Weights of a small GPT-style language model, trained from scratch on English Wikipedia.
Size: MLP 2752 GeGLU, vocabulary 8192, 87.7M parameters.
MLP neurons of a small language model. Each row is named by its layer, matrix (down: output weights) and neuron, and shows model dimensions 389-484. Each number is 128 + 32 x the weight over its row's rms, rounded and kept within 0 to 255. Numbers have three digits each. A neuron's up and down rows have the sign that makes its largest values positive.
A block is one neuron, or neurons of one layer that tend to fire together. After each block is what it responds to, as a language model described it from the Wikipedia text at the highest values.

L2.down148:102109160123138168095057100138122153147067108141147112168098159161106116108103140140085117180113121175097174134125134153151119129114096083116092154034100121135098100173159162110137105155156165149128093109100130163119112157159102186163131109129121088123142090121074141141132046147210065066
L2.down342:130161137103106200152099162110134149136132132129111134085146136105104145212140122166158122149145121120097137106141164168103173110162143088092140072156089144152178174137162148081123128179182170109138129099108166083117129173063174157114168172160146148093145094154159214088112028164121108115
L2.down1245:139118154168139085070133172170090098153054132130146133102086114069149111138082177098088123100124117137099104150116062130141132095135155129140145138108109080126158153095082144141144117179112105145077143137157102106113130117108117081073187136077133146129116149160189124148163058107139074169
L2.down1456:095184095061033114112125172153138182154074103118126139111124150119124110166126159174102154126112138122109136094073111150087071106146062080141108098131112158171096142136104113118146140148083114190055133148164172116075177163147144147188209134103076156082157125148090157135120100129152051158
L2.down1488:115130109129111155117131133149141124060146121142100080140180150172194168133118093166118164151082110138144131074134162148152135150122188175143090136106139137136102112173069085140187138140115096211087149155158172128144114128116099171105119148118184122115160117143126095135177160103150115104
L2.down1665:098157166170145138121072164145154133151133031056089177091122090167128177095123120143100121122131056087091125122162139107119147151166108090053126139154104102152138110136105174147098112142120105116159100082113125143136093137161187181118127155081117060156134141152178104086136123186114067139
L2.down1783:177130200157095067168129090123124105124061077121139122137159102180122175137131179110098152134123133166141086203130132077166200078170132152118103117092100118142087112120149083165106131155092165113144150200169152167146148113129119128148112099120101129102135181128097088148161088121134110121
L2.down1867:109103116081128209113186151101117135158158094116076139140153173159107160178157068120104121129166098164161125152139118106169095098148108159041104185167109110140134151135083111167154122106177112137121182167176180122118118106157201178116111089118140131102098071161101066071131115101130069130
Name-ending word pieces

L2.down424:120168161156089087132086185102154135091084148143126135104154090067133162155161089139147177097116151110077116098127145154157153118121137144093139055084130096150105050102119182180107146046069140082104101140107166123107130190047133175160112148118106096092125154144104109085081075168160039154
L2.down525:178103158130151067132136144148142123103059115136113097150123086144115130135134102123129171110087120166155155128137203109161108150190126163100145087126110117093131134125151172131124172098095131113114144149189138116168149129128188146152059116138097131100138110105104157072161094139111110105
L2.down1143:110144200087132161126106081162155129117121109096162095135096134097117081175099114094135157108181127089158131082105173150126147172171130164117135090122159112102142131113112198122140081134079102084112131147129123136114166120146127120186167119046141068128102153099123149120094136116135128148
L2.down1189:101103124125148147122075068162144146062118135125137100032113107088150153144056133108141099151083143146120108184104121144156170065119119182107131157099147173135099114150104201147133077173105140146138098152130100085103100128141163122129101152122131178129076106118163195096106127166122102156
L2.down1283:148109152110130128176085125125136191128200083147116116151096152107136138123134120105126083125112128094157168108135120082150133172071157123122191068142109106107132152148139155160151109130138123145171121135114144116136139116130140105074162147134110097136129111101139171119151229118197133147
L2.down1306:149183136156150136094125058152157088115144132148151137167126130102152131180075196177166155145098154120107168127153182077130185140192071102136106079157171098081127164148138107093118093118122185139119114068141142137087153159141119143096169112085113149063100128071125123148129156151167111111
L2.down1333:079136088132126098165085196120084114146106093069143167109171114085187098109150171113116119091166097153143132000119187093128125078087127154139126141053146138159144151110128104154134093115150165184089096066168044153176142096169120161199132139091135119159115096121117144105148120125071152110
L2.down1741:154117086063076121140155144119112175123076146062141150096141107116178081147140150108087100064163142103131132033149196139107159126177158183100103130119113150112103121178123110148141155135154156128088104124158134132164178167104111108174165147136123137127166168163138108074105141094132187095
Word-initial fragment after punctuation

L2.down31:109136115140088148135135131180092167159130153124070114129147133134149157016048087071144102079103166117065142158089165165099121142194093052081090083133152139123133146124139155110074165149101088125087108161141144131117152096113108193141145125144153142106130096138141123126177196137158165090
L2.down131:149157087121144155135145118119097173095118121147151083061137098107179101125107165068134081185165082087125139109059072058142171131105118127113075098146146075128130160105096109072144120171115169101119113151105108122102188147101149101093133125144112147080164153145133115112097103134107164129
L2.down1019:149143103124061100095054152179134084113117157120138144151100129135110139125128166139132092124183107133114158135161165120090098139172085133123058132106134158124132122205126142098127195127134153146103077191133123062120053102109159079096106175169081190108161139119188118103126088160121100135
L2.down1194:122059114071079074175080113137154153137148183133158118161165176127110088080089105060073040132111169153134120083154159097174106143150106154091136146115153092144163056116145176105124064149084149146131055150089063083151103143165059123140187121112117150116108129105143178151088152147110083162
L2.down1287:137129132150125077117150094125104169143169173116082127218195142168193124108161085151064158199167098173165111140132098163147106123173159149088103103191176129083176049131127079154125101160109114139178112094122104155092077121137103082083097157122147127172134090131136148129159148136091190168
L2.down1406:148127089144141080058119135148137168127149194127113117102109097131111128096125152172132175099152151154045108104163096175117130122141098130117111112166124140134142080150109101117140071098156099128092120127105104154129101094092104084154124128152155084139147089207105161160162107158131103151
L2.down1441:139091134127116112169125144183151146205106149061137128104169122110141138109122083098127151126152142160085135193174115177154091125138150114098080162066175096136095140125159050165173119092112099116137169141175103144130142115111132169138139105105075088164139092130177107162100149108140110127
L2.down2310:166149151103094086163104115161113103123179116050056127150149146176097191122178134113072144125171130123108186047110162145108091149071120155133136174099155167099155102125111131135149093120109120112065102119163095166072133119150134105158149104146125136111129057180155147190135116136139047159
Score separator dashes

L6.down1545:091170099139132156171154115152098116122142096174123114089109131111116148084101155131168063129191177177133186074121098145072070117068118113178153106148097122096101154145135167152106154126145119087163102104108125111127160158053128096101151118107177072154127140175141106111171128153150067119
Mid-word fragments, re- prefixes

L12.down18:123137161128131063135146138143079130175145100129159069084122117102130203064085125082110139120173131110167132176170127134083156081004133134117121135127124109120137129132119051180162112140209111134108132115079099126161131107136121126091100132091142116116163179129172107153178139139139145098
L12.down193:144102146115134091074206151121147159133134126083097122067129161168122160129136126117143109160121167111181128121143178108086126101116155115077121064106118109092134146162182130131129153125175192116103195143185194137128135161065147165165104128091141111128135058139154208106119137151152177150
L12.down330:158104158132123093104148157173150148124164098100087141149158137121107155112103146126204124134112158099148095040151118132132108119162167140150188071090054132153145135118136141173118117152126154140160145158080112065147140221186119131211132108067159192162180111148142090183156084118113121182
L12.down698:176113136087139149066127132115093113129109064108109100162119115124180092090154050176167141120108111130091179122086139095105174165112166118115125124114100130117150141118110085130168120088095104143101113140167095152153142046158136065148126125118170153134131101086124124106120148083095142084
L12.down770:134152137105043106112070152139134131131141182123134166088124130090159104076085066130155169187055161161176129162167084103161161150158073137156131139096122110136083092077121190127116085095107172122095149130145145100157118152216098132173138200098162067152088090139103105099141146125132154095
L12.down1009:176184138082177134153136123121125068142169121150127185168142165125084134160071110148150123110128084119148159147190097094177158145120123117121200122170144114172091182116148082104123147122128128111098095084162159143160115101127129116173164198192171155151073070061166090130106090148110136075
L12.down1332:100182141092080130144102060102093083188148084117149077133168160113078152100130097113103071160135065136155138137116136117111085180125106153101105086154109121113067085134154148149112099136088155188190149126116103113111160119145158148169095173192116114148173145057108061121118162155120148068
L12.down2298:158075172162076100081079106184102119112149108145111135075136148103118094122113108111113088123160116128176165157129110094134111166141144091150107129119131091101147125142155087106103153145079096120113139097155045171123144147076141094155084120195128140146188119157183042098124126142105211154
Word-initial fragment "ra"

L6.down101:117140116103102137166167099162140145128097084127186150106125116178118114167136128109205160114171138096083067115166097128070141126095160156060063072155113180120157142158096133088123157119113135134167146151167123100124090194128021106108059106128126173102107149106143117125087127113089161142
Football club names

L6.down193:121105130141146162106171113054090189132099136168149125108146139135196138093147157220140101101142102188122101113117125139123169177161116120119151137127103095199145089156090102126108131117086138088180139059072163127131136129102111119113099078156142076190144115155156141092117140153185152172
Pair-joining connectors

L12.down654:116144137076140124154171098107157091156134128109079111157093096165171225144131164137101173143099142139117149074147164076129131167183168119075060160143126155138092185120183155126124134126110083104047099087117109088118133089129070144140107126165133101121113180120113151102175136117108074079
L12.down790:176138116159089134097111162074161057150174093118111143165130165113142129144142140191127116115124097068181171109138137134107175115146171111142142106086131121146115113158128183157147151116134131091113151111123149140085151111094079092170129102142131116158152109140070145113178157149089082066
L12.down817:113125126117162176117158126164139126112154156117144171075114084100091179130118109115147084110166141181166048095166184176127063088159069145132083092120041090166154139154125182139093106176141118123126143129167103147122146150115135131161098148192175115127156161143174163107117159104148072138
L12.down1096:061147106127110143109077172131143142071176167194097176090181123157119131149157149072159173095153193142129119148054121070121158128150054145167164126077107064203158127125105125165154140108109110148125133167083127121083118097112116169132076045123098094181153173125149086119129105092149138081
L12.down1307:147111143124149146119085082118142103103108112112204120176128118085134122177072120114195157179135155166167116081150051052129174148169140132140083112134122137171172071127140129119164135139133119098148129084105100155106103122153071084110147131144154144124084086146097146115116078098126093104
L12.down1437:056115189137119157145171174081120135153086190167116088121132198176143157193131118198174077107176136137178092081087109142152152084128113135180084100149065110080121072148127135077149139049138138164163106147113089205121147137147114074115163121092135067158162153092138114108165164107102113126
L12.down2053:186083172086108083112208128161139159144160120099121085115191068220155135119136087134055130145159150112112153105115119107083124144101165138131133211123132122089124106103116096137106132116136155157158153143132089155139118138087123063103133097174164145157113073134136124143149148107134182092
L12.down2135:175180142059101153174128096127137128136132136085123148150117127158142140063140126136148109171139183092199130079123140099130199158131171098151133067074211122121144137135116094149113082142185129146143155068102189101109093155115094106138085144159094154158105125140115186117149138162171136104
Sports score notation

L12.down595:116150142122108126138084149067121148113099131168070119126160113190089121078097127168125147102154077118153148134127122168168154079134137126172120138113116078151112113045085116119129123123116205123105050089117081182079071197138146146220103093183101170115124095096094131142133144152135119156
L12.down1259:176165110154072116110165092038108149101122122103144142111093179154125087060113191110125154189134109144138110080112152133125118129137129130128113130144058135158165146126186123056107145080078149103156115127116120175136166121110103127124140150147136127207130067119125070175189085129125148111
L12.down1393:139126128154157096130116152128145114146095117127093081117101119132136156188115150166149087140155109181113089090132109113117149094144078158094162139160085105085081148139115094085193100146122116119111116108165072155109085124098153158167083101099179127123179123104106145084114119122116104121
L12.down1673:170155164076125095167127112122159145033138151095166130118096139147129228139143131166128126148138161187109107115072132138143159090081067156075126141089109168116079152101178096152108087155133152104110129128077138081105147123111159111140093073134115207113113121127150190193153126180081117134
L12.down2193:114147135122124132107134072150104116143128103136161166150117102121135129103142085141127113105119140158195158108161150143134132050138113105106152086132073143103109091175090146122106138088109065149110127134111131107131121168122141133179081114089162143098143095135138119147126133103151118111
L12.down2269:140198121154090165122124119168155140165071098179116134168130122153127135111110156083138168140133145167145103141168095120148147177067151162136160160161132130184117154141126196088127114143079176120119179075066143139090134152096138122092102143142091167134106159175105105111146062099105106117
L12.down2361:100086134111066102171052123041112119159185079140146127120053105125107183150138171110113132170086139127166124162141141166111077099151182137149099156081147108135150114168160163093119216155086091096134184083145137129121154128112115120100036186141163144168140112116081128131147197046140074144
L12.down2668:108095108128132093127084149140100104119201206111093182117149122115109117094139168147150163090085134110113174124095173125137171162166153099086184130135103151136108118106154107123152120187081119150145134180157164141142091093148152195129109145128138102115163075150131175077125098133120105129
Name-completing word pieces